python train.py --num_hidden_layers=9 --hidden_size=160 --num_attention_heads=5 --num_key_value_heads=5 --head_dim=32 --intermediate_size=640 --vocab_size=2048 --hidden_act="relu" --norm="rmsnorm" --norm_place="pre" --norm_eps=1e-05 --positions="rope" --rope_theta=10000.0 --rope_fraction=0.75 --qk_norm=false --attn_scale=0.177 --bias="none" --tie_word_embeddings=true --parallel_block=false --init="normal" --init_std_qkv=0.0362 --init_std_o=0.0 --init_std_up=0.0362 --init_std_down=0.0 --optimizer="adamw" --learning_rate=0.0025 --beta1=0.95 --beta2=0.98 --weight_decay=0.097 --lr_head=0.0061 --max_grad_norm=2.0 --warmup_steps=263 --schedule="cos" --final_lr_fraction=0.1 --batch_tokens=16384 --max_seq_len=1024 --doc_mask=false --train_tokens=80750000 --max_steps=4929 --dataset="wikipedia_en"
MLP neurons of a small language model. Each row is named by its layer, matrix (up: input weights) and neuron, and shows model dimensions 64-159. Each number is 128 + 24 x the weight over its row's rms, rounded and kept within 0 to 255. Numbers have three digits each.
Before each neuron's rows, "fires in" lists the words (lower case) most often at its 100 highest values on Wikipedia text that the model never trained on.

fires in: "her", "the", "his", "s", "him"
L4.up136:129162087186191131119136143114130137095115126132097140105151107151126128106125154127143118168141163127185182114102143117139153159145114144142138113163119093146139121114139141167117124109160094109132170141149137144173138107136118105114150170135123118140135164145139139117114130145107137140

fires in: "he", "she", "they", "we", "hearing"
L5.up163:141118131113156105130145149184113138142126150109146092106107119109123158112090146147165152167115142122147105100085147170098159110164154114129135110090129141129164141103152092119105108147161116134148138157116122102154139100101123113099100113106113107113167115117122119137088137185175109128

fires in: "states", "york", "nations", "kingdom"
L5.up52:153104124091151155162132168111119153154108117105114155118138118151120135097145116160136113127169076116160068125115156096125099104151175130124057113086115091133148139112140128134150086140125136116124089120144168142141141131109156131106120133113069128145125123089115164123069093115122135099

fires in: "she", "he", "it"
L4.up534:100130130135167142096115131108121127139142146132090088140085116108118123119119151172154125164154146128176166164088134136129144121158174125150102113161146120122145119089123125131149109125153089161159125144137158110141097090111132134130097107125120117113142124131158135157125144139149082131

fires in: "as", "press"
L4.up137:135153147125160143124148127157113140105098141117098151134104119088126106100113128161126110169157133147130125121110116113170208093145138127177155141109124113125142118126127099124151137087163113122158110111124171105137152094150142123119102114133144147109109155107136117085130139132104111094

fires in: "he", "she", "and"
L5.up246:103093107172162139172115115153093082165155146110130117121098132108127143158144147168152115185160108121167122106128095131125117116119142148129089120130126107101161119134113122121175135135164093151177147146109161131126132050123163146155118133094120133112148097145125108149124129135142106097

fires in: "states", "family", "kingdom", "genus", "us", "order"
L4.up17:165130127119154126177129145149104168197074148104138126127151105131106135122109143130158076148109130142125138140114114090095140139139117129135107122129088137130184175139132119113116073143116134160139150128144151094152136148106141093145151117081087162153131163121107138131125123128130125161

fires in: "it", "beach", "beginning", "behind", "be", "because"
L4.up429:120091110153138114147155163130150157142113146139129115125113142151109170147095148130128088076157094137130123146075117131105128107135128127186126094131084119143121128139170124174126116146133140125132130143169145126159119076144132100106079120106148140161100136157157146125127170129112097151

fires in: "an", "another", "animation"
L5.up535:158105114144150114102142159139158115125099144121080083113141118161126119105098131133127148121154123120142132121138123113128156151174141115112122117095129133155131110114151126123136104114122110142162158108153146136151085141085164144154127099115104148141101139070152104125084143159091098133

fires in: "s", "national", "pacific", "socialist"
L4.up39:159134149119165142133131159129118090147139136145101109141118069141130103081138132122125167123130162125115085133090131114133135182146118154105094087126148134093189130112099090119144138179102112112124145153111169139154129133078145116094113152094118086147077168111163126165101129131128127120

fires in: "that", "if", "when", "although", "though"
L5.up6:143131123135196103136109157154114098160103115125134121139107111144124157129095130125102181112101165109160114104130166090155135130156131141138094142139119112124167143086118131113156094111150131125121114094120162129127082093137152120133111097108142098112182124114162114140129105110138082142

fires in: "as", "in", "if", "com"
L5.up408:159141143118139112138139154114140068109135123132101119146124111141087142127081095149147145119087136127152130108117157152129171114157136122159129137069091120152124111099172106101138092108118140124156130133159147113130091150154157123129100109124104145107127097111155089080115108124091108134

fires in: "the", "liberal", "a", "long", "other", "an"
L5.up121:160147144151154137106144193169140115150151172149113130099108151161129133089116163150107177149120138099131116144125112113109145116099147133080138139111102093093135152093118153129136105115156104089126117137123106119123117099102170093164118131124148086107123119080124129151146118121090104130

fires in: "it", "also", "she", "pogesanians", "company", "later"
L4.up27:131149103145128110105123129132101108170130103105140076140139086117108154137134133136177131115152170141166106139091094119105124095143113141165111123147119131101121132088127139120134083162141143146150135136143127102133099092132156145128079118124134152151129115120155117151096149130169106141

fires in: "that", "which", "if", "to", "later", "caesar"
L4.up152:147139129107182141147190118132106094139104149155094110105137141153124107154101113122181106119127135097113102114143127127123114153150123135085111117129080139125151150114122152143163108108115120132136124105140142113120113122094182072141118117080145096101134132092161112079131092122118118148

fires in: "3", "2", "36", "38", "39"
L4.up346:135117129113105103135115145144114097153103162118117150081124099122111101058120144170159118153149114100122119111149126117165139150134112151141142124136113095153099154144133071122172099119094141137199174186131151106138141132124121123068112128104153103157117115125173089114141133130120139139

fires in: "time", "season", "year", "game", "night"
L5.up15:181106086144188115137105134105126120145138131171115140119133060139131121109149137165153103095127121134095086126087106100119111114172170103126129102141122152115154158117138095121129145130169151124123136134112127144144148106120109081102102097138125145153120105133125123147086134133100141108

fires in: "also", "he", "first", "returned", "then"
L4.up233:116102131172112139147123134170141103082093139110131115138105116168124137116120103156135166162145133144170136107121091138090119112115161115166148129157166111119147124142125088166182066108136115152173145140153135130116106094151130122137122130099142127163138149136122128106135133111109118135

fires in: "at"
L4.up477:159130107145138126151141112134117137098132171094084154101078116134125169130127135148104096135136109175113100148132165143125119174125128159131116072080094116094145118122109126130132130133080149126134125123178169137171109084145163111053163146127116151135135152091117126103132137161105125114